Weights of a small transformer language model.
Size: 11 layers, 2 heads of 128 (1 for keys and values), MLP 1536 GELU, vocabulary 4096.
Training: a variant of Muon for these matrices, 251M tokens.
MLP neurons of a small language model. Each row is named by its layer, matrix (up: input weights) and neuron, and shows model dimensions 112-239. Each number is 128 + 24 x the weight over its row's rms, rounded and kept within 0 to 255.
After each neuron's rows, "fires after" lists the tokens most often just before its 100 highest values on Wikipedia text that the model never trained on.

L2.up60 [119 180 155 111 131  97 130  91 157 110  86 105 131 115 160 126  98 130 120 127 152 146  92 105 139 137 123 107 152  95 120 114 127 121 163 107 119  94  95  83  79 114 139 108 117 101 140 123 139 150 138 155 128 146 134 111 127 137 164 156 171 117 108 150  92 109  55 128 120 101  78 126 139 137 137 138 124 158 139 164 140 173  94 130 125 147 166 121 138 130 179 101 122 169 130 122 132 138 122 117  89 155 144 116 138 141  66 154 122 114 109  94 112 144 128 148  97 118 145 130 141 133 143  75 136 139 137 124]
fires after: " s", " S", "S", " R"

L8.up1067 [ 91 125 186 139 155 157 115 116 136 135 118 152 125 132 165  97 139 117 111 117 122 166 137  90 111  87  89 126 106 120 129 128 129 143 124 144 129  95 115 183 118 154 148 115  90 108 144 156 101 132 135 161  86 104 136 138 111 151 168 117 141 146 123 111 133 111 102 142 164 135  94 162 145 124  75 140 143  84 182 119 139  95 121  87 108 159  77 151 157 126 115 127 135 130 123 144 105 138  94 177 116  82 137 128 146 127 128 150 158 114 182 176 149 113  90 145 172 153 134 132 117 124 128 133 145 109 106  86]
fires after: " |", " P", " G", "==", "ferred"

L5.up164 [157 100 133 161 107 136 132  96 125  98 150 125 110 118 109 144 110  82 121  74 115 163  93 129 138 135 126 133 136 142 122 175 140 119 135  71 142 146 129 127 109 141  99 118 142 151 150 143 135 121 109 154  99 150 157 164 130  96  96 117 136 127  83 108 137 140 129 132 118 101 127 146  87 115  96 121 155  71 153 133 176 115 103 111 135 148  98 182  80 145 157 126 122 134 123 118 154 169 107 119 103 116 144 116 131 181 129 109 117 115  99 146 113 154 141 138 123 161 158 116 138 153 157 101 128 122 131 119]
fires after: "|", "-", " b"

L2.up1029 [107  97 136 129  78 162 137 126 124 115 132  86 126 118 184 105 139 143 156 158 107 138 164 145  71  82 102  93 145 138  76 155 136 146 180 123 108 119  88 113 141 121 145 105 147 131 109 129  99  95 150 138 148  91 125 160 148 147  75 197 102 143 131 118 108 100 105 117 147 128 120 158 121 146 118 172 143 124 115 127 115 141 100 144 143 101 165 121 126  90 167 127 133 135 108  75 102 127 103 170 142 117 138 155 115 145 136 111 141 113 116 130 139 143 149 109 155 103 116 114 158 123 125 146 129 131 145 137]
fires after: " n", " ex", " N", " S", " Ex", " (s"

L2.up410 [131 128 160 114 115 172 131 153 133 111 142 120 171  97 123 109 104 144 108 157 115 144 135 169 124 112 121  76 142 141  93 116  96 104 129 171 121 171 147 101 160 136 104  69 112 119 143 123 153 122 148 122 155 161 143 142 105  48  96 115 133 155 116  47 154  95  89 151 114 114 146 130 119  78 128 137 182 120  90 135 136 137 138 104  95 106 152 128  78 135 125 113 113  95 144  92  99 160 112  91 143 122  84 129 113 165 126 135 140 174 130 140 122 125 103 117  85 129  93 143 139  99 133 116  89 144 134 122]
fires after: " O", "St", "O", " w", "w", " Sw"

L5.up552 [141 147 126  95 136 141  97 133 139 123 162  97 111 136 153 120 103 112 155 144 153 159 143 134 115 100 151 122 112 146 132 166 135 147 146 112 141 141 142 153 129 142 120 128 102 132 141 133  94  88 109  86 139 124 121 120  99 139 160 112 111 148 151 106 126  96 137 191 115 113  87 146 124 154 118 118 134 118 102 149 116 135 166 157  80 113  87 131 132 146 140 186 131 125 124 115 159 147 149 150  94 130  59 105 108 109  79 131 144  99 104 126 119 157 154 132 121  90 169 149  98 114 129  99 104 118 126 115]
fires after: " P", " c", " p", "ld", " V"

L6.up942 [142 135 199 135 120 125 140 141 135 142 121  94 107 141 106 134 131 138 104 117 127  89 119 172 146  98  98 124  91 130 154 104 156 138 131  96 110 120 122 168 118 119 174 104 121 118 123 132 135 119 136 104 118 133 120 151 160 104 110 141 149 145 146 152 122 105 148 140  87 113  80 142 124 192  99  96  75 102 162 140 141  92 132 128  57 103  98 115 137 153 187 104 147 118  98 126 127 181 142 138 171 149  99 148 106 166 129 139 142 134 129 155 136 103 129 139 153 138 176 114 145 141 161  89  92  93 119 169]
fires after: " the", " his", " |", ":00", " p"

L6.up1134 [143 104 127 115 110 156 130 142 129 128  68 115 121 160 150 111 155 107 165 126 140 114 141 100 149 132 134 112 123 132 139 124 140  87 144  98 112 148 117 134 153 140 109 105 140 178 118 124 113 113 136  97 152 126 159 139 130 101 119 152  95 136 118 152 149 181 119 151 114 124  93 149  94 155 179 151 150 170 114 105 127 141 142 182 106 128 186 159 120 134 143 123  93 114  68 141 130 177  92 138 130 149 129 113 148 143 150  86 134 155 125 149 110 153 155 140 112 107 108 140 134 113 104 120 121  97 153 102]
fires after: "-", " (", " re", " U", "y", " un"

L2.up1281 [152 100 155 145 111 115 112 134 101 119 159 140 174 106 149 138 105 118  99 111 104 119 158 193 146 126 129 104 111 161 113  97  97 140 150  71 161 182 154 119 125 144  95 117 144 149 135 168  93 107 141  90 206 143 150 165 120 126  96 141 111 132 116 138 101  85 121 106 154  94 122 144 135 123 183 108 125  92 139 106 133 164 161 118 150 126 138 127 103 124 163 123 135 148 144 139 131 129 122 147 130 106  88 132 145 107 112 150 131 177 150 148  92 129 159 130 125 115  85 138 114  93 164 134 143 118 101 126]
fires after: " O", " well", "O", " W", " h"

L5.up98 [127 134 120  77 129 138 127 155 108 161 125 165 147 141 161 140 139 193 116 129 149 119 134 151 111  96 147 162 133 132 130 112 108  93 121 148 166  97 102 129 157 114 125 119  62 131  92 113 107 166 137 133 114 132 146 184 103 120 169 143 101 118 131 108 101 122 151 149 144 145  95  88 154 125 112 129 147 132 115 134 100 103 126  74 122  94 116 185 123 124 175 146 156 198 112 122  97  95  91 118 114 144 124  96 125 181 129 150 146 147 126 143 145 117 115 145 112 137 124 122 113 101 134 139 149 134 175 144]
fires after: " W", " St", " C", " c", " st", " D"

L2.up1378 [146  98  86 141 162 110 145 151 103 104 139 104 115 129 113 157 164 124 139  98 137 170 114 110 125 105 133 119 139 130 138 130 128 143 112  98 122 115 115 112 113 107 120 137 116  87 157 104 147 135 120 153 169 138 144 125 120  91 116 112 123 163 140 104  75  98  95 157 132 154  93  96 138 122  81 155 138  91 141 154 130 117  80 163 139 113 168 122 124 124 127 154 121 139 104 105 148 153 130 137  79 134  96 156 136 150 142 176 136 146 149 109 153 130 102 157 100 142 109 144 110 149 136 112 135 132 103  97]
fires after: "R", " D", "D", " returned", " R", " ad"

L6.up1523 [ 82 127 173 122 112 107 113 142 157 182 147 100 129  93 162 127 143 105 151 126 138 149 159 158 123 129 127  95 130  90 113 127 164 187 108 121  87 146 167 116 161 131 115  75 150  92 140 153 178  72 169 163 139 130 160 141 153 156 124 146 112 103 117 108 118 143 134 149 160 122 112 118 103 157 128 135 126 118  95 150 125 141 127 135 127 123 128 106 150 102 179 109 117 117 150 173 134 134 100 136 100 122  97 138 117 121 131 115 105 105 109 141  94 135 131 134 140 115 146 130 133 106 150 114 119  94 137 119]
fires after: " ", " −", "is", "uz", " +"

L6.up423 [103 118 137 120 126 135  74 107 134 129 111 105 103 142 112 117 168  70 155 130 136 111  92 115 110  96 160 103 129 112  90 151 101 141 118 112 107 143 121  73 160 129 149 140 154 104 121 137 134 128 148 180 142 145 155 105 111 127 178 155 139 153 122  62 155 113 111  73 131 172 119  99 100 174 151 113 120 106  94 138 173 101 139  91 115 106 119 131 126 145 230 136  99 103 162 138 148 135 147 157 127 105 147  98 132 117 126  99 147 154 144 142 122 122 153 149 120 133 141 137 130 138 104 138 132 104 130 157]
fires after: " Votes", " dis", ".", " %", "-", "==R"

L5.up220 [126 110 150  87  65 134 171 134 163 109 103 122  48  90 109 118 130 109 100 104 146 127 113 122 114 100 135 142 118  98  99 113 110 139 120 121 171 130 152  95 106  81  98 108  93 164 115 153 138  81  92 138 130 167 132 141 150 128 128 141 100 136  90 140 137 143 103 160 161 154 144 137 159 146 129 119 129 134 133 141 148 149 138 116 115 124  91  89 116 136 150 145 147 115 135 123 127 160 114 134 109 114 139 115 155 160 151 107 134 116  96 163 130  97 104 125  84 132 154 164 113 135  82 155 158 102 119 143]
fires after: " (", "-", " \"", "/", "S", " s"

L5.up203 [125 199 122 134 158 174 136 144 115 151 163 115 154  90 140 118 123 118 149 135 125 146 148 147 128 116 123 126  95 113  81 142 136 166 114 193 130 104 131 126 121 158 102 117 102 125 118 113 157 143 121 200 170  55 114 151 121 151 114 141 144 121 109 141 115 114 132 188 177 177 187 135 100 115 140 137  78 164 148 132 107 180 164 152 118 122 119  87 143 146  81 117  99 131 116 122 147 167 127 111 137 101  67 142 115 159 158 129 151 146 107 121 103  88 111 124 102  95 153 140 120 131 144 154 124 135 134 120]
fires after: " R", " T", " K", " r", " C"

L5.up840 [133 121 173 119 132  83  96 140 147 146 161 134 108 167 138  85 121 133 142 117 115 157 119 131 110 164  76 175 137 123  87 143 128 131 107 122 144 115 111 158 142 136  97 186 117 105 128  84 130 110 169 127 151 143 145 163 157 114 153 130 145 128 138 109 149 137 123 122 114 118 124 104 155 141 165 126 136 122  96 108 123 115 103 151 144 142  58  99 142 119 138 115 110  95 163 168 162  97 136 151 118 108 103 110 123 123 106 108 151 158 133 187 163  96 107 151 106 164 145 139  86 101  98  93 152  92 140 133]
fires after: "==", "===", "-", "i-", " |", "ig"

L2.up747 [161 134 165 120 138 160 130 133 137 127 157 114 126 122 122 156 140 111 178 145  91 142 103 140 162 146 116 155 147  99 160 132 176 140 132 130  89 130 137 116 145  64 127 137 128 119 139 162 117  87 134  74 103 100 136 185 127 113 140 126 135 110 123 133 118 161 175 132 101 134 120 141 128 205 164 115 135 181 142 130 118  94 124 136 149 130 134 172 132 119 134  98 123 134 114 129  95 140 108 104 118 110 127 104 140 133 116 137 100 153 186 112 134 123  80 140  95 125 129 133 115 131 171 129  98 150 149  94]
fires after: " R", " T", " r", "R", " Y", " Sh"

L5.up1503 [154 136 128 116 106 131 166 146 145 116 104 102 106 156  99 120 116 129 136 134  78 128 123  96 119 105 156 115 143 114 150 117 119 119 141 113 122 153 128 112 106 122 127 151 114 114 152 152 116 122 114  93 202 130 132  94 141 161 124 177 109 143 109 140 149 129 123 106 145 126  96 165 150 168  71 143 103 133 104 138  65 141 159 103  89  83 149 104 136 149 115 138 127 106 147 127 131 118  73 177 110 144 192 121 134 151 136  74 137 128 125 120 132 136 153 131  80 113 155 147 193 147 109 118  93  89 131 161]
fires after: " (", "-", " re", " d", " m", " \""

L5.up1000 [145 112 179 123 115 137 151  81 114  95 131 120 112  95 152 154 123 113 116 148 122 130 147 116 173 116  70  66 141 149 100 121 131 179 117 117 144 137 141 118 151 115 143 142 152 146 103 199 159 107 104  78 105 147 119 158 114  86 115 109 134 125  92 164  98 107 125 165 119 183 131 112 110 136 158 129 157 125 150 141 153 173 125 104 115 118 109 101 114 121 166 117 108 131 110 125 157 129 101 157 137 101 121 138 140 116 137 160 127 160 130 164 129 147 150 143 112 116 123 129 173  75 149 143 100  97 167 158]
fires after: " P", " p", "p", " L", " C", " the"

L6.up396 [143 114 122 154  94 129 140 133 191 131 141 116 143 145 138 128 133 141 161 107  78 134 153 130 117 112 122 132 119 115  83 125  81 174  88 118 131  94 161 124 145 172 150 121 133 131 163  97 156 117 160 129 158 163 129 123 164 126 104 132 132 104 129  95 121 141  78 101 135 137 115  96 124 117 106  74 157 162 103 127 130 111 133  97 110  90 119  91 114 124 149 128 139 117 139 172 122 110 117 111 107 125 133 121  90 116 183 112 178 125 163 116 170 124 118 112  97 121 118 109 124 172 120 108 180 135 162 154]
fires after: "-", " s", " dis", " st", "is"

L5.up391 [180 116 144 127 169 109 148 108 153  82 170 100 118  86 140 134 188 149 141 130 128 147 147 175 115 179 137  99 121 143 121 124 138 141 134 160  73 111 169 162 129 133 156 117 121 151 149 137 141 126 140 135 105 146 115 142 138  67 153 150 105  99 102 157 144 130 163 122 118 122 164 155 122 139 129 130 122 102  88 116 114 142 118 120 115 129  70  88 160 118 126 162 123 111 156 121 155 107 117 122 123 112 122 113 130 168 136 123 131 153  95 175 130 176 142 152  96 115 110 128 123 132  94  94 149  80 131 175]
fires after: " p", " o", " f", " O", " b", "p"

L2.up313 [131 114 158 148 137 113 133  95 169 147 114 138 111 159 119 132 135 103 146  76  83 135 110 110 129 140 139 151 117 155 127 129 114 142 133  87 145 120 145 153 168  92 131 108 117 128 124 100 125 184 142 105 142 121 150 119 139 125 172 136 155 128 137 116 156 165 122 129 114  98 136 125 110 118  94 123 177 132 141 130 125 105 113 108  82  96 133 139 145 102 154  96 107 155 180 134 138 122 162 135  95 119  89 124 122 146 111 180 155 113  98 153 127 147 101 123 130 101 174 136 157 150 133 133 139 103 125 137]
fires after: "-", "–", "/", " ("

L6.up1517 [106 123 175 147 113  95 142 121 154 116 138 128 175 133 116 172 129 131 138 113 114  98 115 114 119  93 104 119 122 126  83 131 115 127 148  87  94 171 113 137 179 128 122 147 151 137 119 156  99 100 143 122 129 116 163 126  93 137 173 122 128 169 110  98 177  91 139 151 101 100 120 158 107 130 160 108 122 159 154 137 129 149 157 132 123 133 128 144 180 108 134 156  94 145 141 142 144 101 116 113 140 109  92 146 129 160  81 186 124 142 135 129 114 137 123 112 105 133 168  90 103 186 111 132 162  81 108 105]
fires after: " |", " P", ".", " Ref", "|"

L5.up307 [114 101 162 114 189 132 132 126 152 135 154 148 125 147 132 130 168 102 153 131 102 161 134  97 112 110 144 141 107  96 133 107 173 127  96  94 114 128 128  90 141 137 130 102  96  92 134 107  95 141 104 157 120 163 127 128  98 133 161 126  80 124 116  99 128 136 109 134 153 110 129 144  91 119 103 132  98 117 165 151 146 142 147 158  86 152  85 120 147 100 129 109 117 146 151 128 151  72 130 117 145 127  75 136 106 181 180 101  91 115 110 106  88 148 140  95 122 168 125 132 133 155 172 113 119 124 111 123]
fires after: " v", " f", " P", " un"

L5.up937 [166  93 145 167 114 118 106  98 120 102 130 131 156 163 107 123 117 130 115 102 100 147  78 113 189 111 131  87 105 126 107 139 111 146 120 125 142 110 122  96 142 115  80 160 138 139 121 185 145  82 137 120 118 137  86 109 104 156 114 178 109 158 115 100 110 136 126 138 120  99 113 150 120 138 139 159 134 108 104 150 134 147 186 132 117  97  70 166 143 117 168 101 112 131 134 128 190 156 119 150 152 112 149 131 122 126 132 113 145 108 129 121 115 129 126 111 120 151 113 116 132 155  86 139 127 117  97 155]
fires after: " s", " ", "-", ".", " n", " t"

L6.up225 [146 145 121 130 126  98 137 139 105 176 131 169 104  90 111 139 101 114  51 191 144 118 122 115 143 143 146 117 107 114 146 105 128 149 152 163 129 144  68 106 125 130 124 119 130 104 143  58 166  95 151 134 146 146 108 164 129 132 127 131 100 110 110 177 112 131  74 156  99  86  84 138 100 190 124 162 118 171 186 157  93 147 153 136 157 100  92  91 117 109 101 122 125 123 136 163 139 136 119 123 146 116 103 138 135 118 139 136  94 125 117 148 123 125 156 152 105 106 145 133 116  73 167  82 124 126 112 140]
fires after: " |", " ", " −", " ±", ".4"

L8.up934 [ 89 148 132 116 124 155 191 155 163 149  98  84 172 117 113 138 140 148 122 138 124 152 158 103  90 108 128 138  99  79 111  94 127 112 137  65 164 149 102 170 151 136 112 124 144  55 135 152  89 128 132 121 155 148 118 195 112 105 117 136 101 157 143 118 144 188 133 160 105 100  92 102 140 125 156 113  85 114 109 140 133 112 136  93 110 125 168 131 116 136 142 101  94 115  91 150  60 132 118 129 150 125 169 131  97 109 154 142  91 130 154 128 146 128 145 147 132  99 163 167  72 184 136 123 118 112 134 125]
fires after: " to", "'t"

L5.up590 [124 119 144  99 112 113 141 137 114 123 153 112 133 157 161 130 147 130 134 132  89 145 129 102 130 145 102  99 119  93 143 143 109 123 128  87 149 143  71 157  96  92 112  97 126 172 173 127 129 101 131 119  91 132 140 130  98 130 149 134  90 162 134 132 126 113 102 125 178 140 127 147  95 135 140 151  89 151 129 162 131 139 138 147 121 156 121 199 142 105 131 139  89 181 126 124 148 146 136 153 127 130 115 137 141 105 135 124 133 158 130 113  94 105 117 135 157 156 123 105  80  83 115 149  66 125 136 109]
fires after: " c", " for", " caus", "c", " C", "ap"

L2.up145 [140  85 149 158 108 139 124 136 173 142 158 132 140 163 192 106 131 160 119 123  88 142 119 141 159 147 157 142 127 139 102 145  79 125 156 145 155 138  95 126 113 125 162 108 107 162 131 146  70 122 135 148 101 167 158 111 158 134 104 114 136 114 130 123 154 107 110 135  90 146 155 127 125 142 110 154 121 138 159 175 151 137 177 112  97  92 147 116 137 103 114 102 102 100 102 131 130 114 142 117 168 147 124 130 112 101  86 142 149 140 130 113 122 138 119 157 162  79 120 128 147 124 161  94 126 125 160 112]
fires after: " the", " one", " th", " Th", " each", "=="

L2.up558 [171 126 118 102 170 128 202  93 165 102 114 137 142 109 138 131 149 128 120  98 107 139 199 131 131  95 127  95 147 138 152 140 123 132  67 117 119 167 121 105 124  99 149 129 108 131 113 133 134 120 154 117  92 140 150  93 121 150 116  94 149 163  98 149 151 114  97 156 121 103 134 133 123 126 123 143 129 118  70 119 114 141 152 131 111 152 155 130 163 157 158 141 160 156 140 170 113 149 113 140 157  90 137 134 130 134 134 103 127 118 130  80 135 110 120 136 126  99 162  99 140 167 125  94 109 137 135 133]
fires after: " P", " p", "p", " J", "P"

L2.up1433 [ 99  91 149 100 129 102 110 123 132 108 119  93 103 100 144  99 153 162 153 159 102 111 161  94 153 165 131  89 121 113  45 108 165 114 170 122 120 117 114 116 113 122 113 115 162 115 164 176 120 107 125 113 114 143  96 142 150 120 131 102 143 135 130 125 130  93 137 139 124 118 131 155 149 138 113 140 110 149 105 122 154 131 101 120  78 125 125  75 137  71 156 140 134 107 129 157 140 102 149 115 121 125 122 138 148 136 102 161 147 137 150 119  93 155 116  96 143 106 145 179 202  99 119 110 125 115 180 164]
fires after: " d", " T", "urs", " A", " sec", " D"

L5.up875 [105 121 141  96 122 124 156  97  89 126 133 109 153 109 118 104  78 158 139 158 128 187 117 162 102 102 117 160 154 124  99 145 103 140 150 169 141 113 180 174 139 130 152 120 106 126 138 118 115 122 133 128 120 124 121 123  94  98 147 104 130 180 152 104  92 114 135 167 141 118 135 112 117 113 126 142  93 139 132  89 125 133 170 122 128 140 103 142  82 107 111 110 114 130 115 132 133 147  85 115 127 136 116 105 121 162 163 127 139 137 121 120 128 129 113 119 128 101  95 159 148 126 140 189 130 107 105 167]
fires after: " M", " C", " R", " J", " L", " D"

L2.up399 [ 97 120  69 154 119 122 110 142 140 110 147  77 136 155 112 156 173 131 144  87 133 121  89 102  99 179 137 110 123  65  92 107 133 172 151 119 131 109 142 105 105 109 142  93 109 126 166 108 107 139 134 109 167  78 118 128  83 113  74 166 156 134 125 153 132 136 115 143 161 101 106 107 135 168 128 180 111 179 110 186 149 111 135 132 144 121 138 161 141 120 126 119 116  92 122 143 131 108 133 109 139 106 137 187 143  81 137 124 126 145 156 154 114 120 138 145 118 154 125 149  92 144  95 174 125 143 132 202]
fires after: " C", " c", " ", " ter", " N", " T"

L2.up91 [145 132 157 134 109 113 144 137 120 100 181 113 128 161 124 122 142 142 130 121 110  70 117 112 105  88 102  83 123 146 170  94 125 143 135 168 107 141 126 142 128 115  79 138  98 139  94 129 105 142  84 175 112 133 174  88 128 140 125 104  63 137 151 111 172 144 120 138 117 101 130 105 137 149 153 171 140 113 140 150 160  97 106 156 101 126 154 137 184 140 127 121 145  92 105 152  96 100 138 133 128 158 134 128 119 157 148 120 124 165 149 125 149 131 153 153 140  75 156 137 167 141 128 129  77 103 123 104]
fires after: " V", " Gu", " qu", "J", " B", " I"

L2.up274 [103 118 157 144 141 132 133 119 135 120 184 118 127 114 124 120 145 105 143 151 123 139 119 120  98  65 148 120 144 143 101  89 153 149 112 136 117 141  89 144 138 116 102  95 140  85 145 129 114 150 111 138 159 144 116 161 161 145 148 125 109 123 141 149 137 151 147 166  92 130 129 119 154 116 128 149  99 130 156 134 130  85 133 146  92 136 135 118 155  98 128 137 118 123 131 127 181 165 117 137  80 112 134 170 108 116 158 123 183 101 163 129 154 108 167 162 138 132  97 132 107 159 114  85 106 113 146  78]
fires after: " F", " f", " D", "F", " R"

L2.up1394 [141 102 107 148 115  78 147 136 119  76 126 122 111 104 111 115 129 124 121 160 155 139 108 123 135 141 153  97 158 129 102 148 152 177 149 122  77 132 120 128  87 109 155 133  86 143 131 145 117 132 147  99 128  88 127 138 156  74 140  67 155 118 111 128 128  86 156 174 106 140 156 144 164 139 127 124 161 146 136 144 117 119 116 166 148 150 107 119 151  88 127 102 130 105 170 141  68  92 141  87 125 165 143 160 140 114  96 129 119 114 168 122 126  76 118 112 161 129 116 167 149  88 128 142  91  94 120 135]
fires after: " D", " Th", " d", " T"

L6.up197 [106  96 133 140 141 168 117 101 182 165 109 106 129 129 112 163 143 117 112 123 107 136 125 180 139 136 108 121  99 134 114 181 120 113 148 145 114 133 127  85 132 158 114 134 136 130 158 117 119 148 115 165  95 149  83 142 158 112 160 120 158 120 126  73 140 132 128 109  71  93  93 144 109  67 103 109 166 102 109 111 128 174 114  71  89 142 132  89  88 134 121 100 104 142 129 123 135 158 106 149  99 149 138 113 138 140 111 142 128 164 132 137 136 147 165 131 183 151 164 121 122 150 136 112 106  94 141 153]
fires after: " |", " sem", "elf", "|", " Team"

L5.up955 [149 123 142 119 127  86 149 153 110 142 122 118 141 159 126 145 115  99 172 135 169 140 115 168 126  85  86 139 148 127  96  71 116 131  89 120 112 140 170 106 153 130 133 145 121 113 113 124 101 106 134 117 161 119 111  55  94 126 115 108 130 146 167 144 125 155  96 130 144  91 150  99 112 119  97 125 147 122  98 130 143  93 139  95 137 146  91 112 155 184  94 123 121 172  90 128 118 135 108 132  64 180 108 113 149 177 148 134 147 162  88 160 120 101 132 143 153 139 142 140 132 134 117 131 116 113 136 104]
fires after: " L", " W", " Gu", " V", "L", " prov"

L2.up1504 [104 158 108 138 149 135 120 137 110 144 111 116 118 119 116 130 152 146 133 113 128 116 171 128 119 126 146 148 113 121 125 115 112 119 149 117 165 145  83 146 136 120 154 107 113 123 114 110  90 139 118 126 170 176 147 119 149 106 120 150 121 156  86  95 111 137 151 121  98 144 118 115 191 173 110 120 164 137 106 111 102  96 142 145 138 109 136 121 135 113 111 128 119 141 132 129 140 130 122 138  92 130 157 142 141 163 100 113 108  96 189  94 171 109 122 193 112 108 163 107 119 110 152  80 112 126 134 135]
fires after: " D", " d", "D", " R", "R", " F"

L8.up1344 [ 90 106 151 167 137 146  86 130 159 131 119 110 142 101 132 166 104 138 137 148 153 101  81 159 130 120 107 133 149 173 121  80  93 137 156 130 146 148 127 120 123 138 116 115 152  84 112 117 128 149 100 137 180 118 142 141 151 125 124 139 145 152 140 105 121  97 140 122 107 166 139  92 110 127 134 128 114  99 113 151 106 145 206 136 172 117 117 127 139 139 130 170  87 116 116 128 146 127 128 129 120  99 138 162  84 139 108 156 134  93 105 133 114 105 130 114 139 141 117 170 118 144 114 121 154  78 109 126]
fires after: "|", " |", " Major", " Party", " and", " Turn"

L2.up1344 [154 156 134 124 187 118 118 144 114 106 117 102 131 104 119 120 130 117 119 109 125 101 119 145 134 135 161 155 140 190 116 150 115 126 141 149 140  99 132 112 112 102 144 124  89  93 136 181 100 145 106 124 113 107 145 140 107 148 120  98 167 137 140 138 174 151 111 120 150 132 105 159 124 105 128 187 154 172 103 130 132 105 156 102 104  91 134 108 106 138 171 137 127 142 179 139  86 124  88 123  77 102 122 164 142  73 102 143 114  99 139 145 103 101 132 138 144 113 128 141 133 158 163 121  88 132 107 124]
fires after: " Mar", " D", " P", " J", "D", " sh"

L2.up1003 [ 75 129 134 160 123 145 146 112  85 137 140 136 121 112 161 145 133 105 128 154 120 160 144 146 135 135  94 133 159 123 108 150 141 133 112 110 125 129 156 138 130  94  94 130 133  68 141 126 109 102 105 112 135 121 124 140 120 179 127 105  99 135 164 132 119 117 115 141 113 119 120 133 171 188 172 112 124  90  81 105 106 160 149 158 115 152 142 160 141 210 144 108 118 120 158 138 128 135 114 166 138 154 133 117 156 120 104 118 107 156 149  73 147 132  97 116 118 135 124 100 121 157 183 114 145 127 157 143]
fires after: " sp", "R", " R", " r", " Mus", " sc"

L5.up1118 [154 145 122 117 162 167 151  66  88 159 162 112 146 139 152 119 117 108 141 132 123 120 119 147 124 130 149 132 125 116 138 156 124 160 110  78 128 114 132 104 171 162 154 105 128 132 125 150 120 138 123 115 131 157 124 130 150 134 156 111 139 112 109 135 102  93 127 137 140  93 157  88 111 135 187 120 178  83 130 133  90 159 162 103 112 152  90 123 151 128 142 117 114 139 103 109 140 149 181 134 153 128  62 132 137  88 109 126 139 103 123  98 128 126 130  92 128 129 113  83 147 162 149 118 197  72 128 170]
fires after: " v", " p", "p", " P", " sec"

L5.up1283 [107 135 137 127  97 131  96 116 165  79 147 116 164 157 137 108 135 155 107 102 119 119 122 130 117 105 141 159 187 115 118 166 183 151  83 145 150  96 158 125 113 172 141 143 138 130 114 124 128 143 135 150  98 140 107 131 163 118 146 132 143  87 150 108 125  91 158 141 100 126 117 132 106 171 117 118  83 138 160 141 159 146 126 123 126 142  96 150 142 109 123 137 114 128 130  81 137 117 120 136 106 135 116 106 116 142  98 162  98 133  76  70 112  71 107 126 164 119 168 132 119 163 175 133 148 137 126 101]
fires after: " in", " al", " 1,", " at", " Sil", " In"

L6.up365 [144 129 128 156 150 155 129 153 203 136  99 147 114 133 137 126 108 126 123  69 106 124 106 145  95 122 157 159 104 120 147 124 132 159 100 108 128 136 146 147 128 115  78 147 106 125 122 153  65 119 155 115 191 142 101 165 115 103 103 154 138  88 143 116 121 133 148 128  93 116 146 151 140 135 122 125 103 149 182  95 148 128 104 170 101 129 141 160 177 129 118 118 121 108 181 144 108 136  92 144 116 140 108 154 101 161  79 166 131 123 118 153  84 108 131  87 149 148 179 138 121 164 121 138 112 124 150 145]
fires after: " c", " in", " C", " In", " at"

L5.up1333 [146 154 144 100 114 124 150 124 118 159  92 135 120 103 127 198 158 103  90 138  95  96 135 120 172 116  83 132  80 108 132 121 102 125 123 151 202 122 138 128 107 124 130 128 135  99 118 121 150 137 108 147 113 145 156 156 169 182 121  94 119 139 118 107 126 129 100 117 160 105 132 169 142 108 115 135 118 109 109 133 169 121 149 128 158 198 123 119 147 115 111 166 152 206 138 100 186 121 122 154 132 128 165 130 149 178 119 142 125 135 112 110 119 124 154  68 140  84 149 131 135 112 122 158 137 115 130 119]
fires after: " c", " s", " C", " b"

L2.up1534 [121 112 183 144  81 115 107 134 146 124 129 119 118 120 152 139  66 127 110 109 123 168 144 131 168 113 127 112 133 143  96 118 135 113 139 165  98 127 108  81 100 136 164 111 131 164  86 137 125 101 116 137 169 152 118 134 109 118 132 149 135 103 143 146 126 125 172 138 145 106 148 118 135 141 153 138 125  65 136 119 149 119 123 147 162 104 120 131 113 143 109 102 125 142 131 104 117 162  85 156 151 149 127 188 104  94  82  95 155 147 108 142 148 188  52 144 146 118  95 145 149 144 154 133  99 115 133 159]
fires after: " n", " Ex", " f", " app", "N", " ex"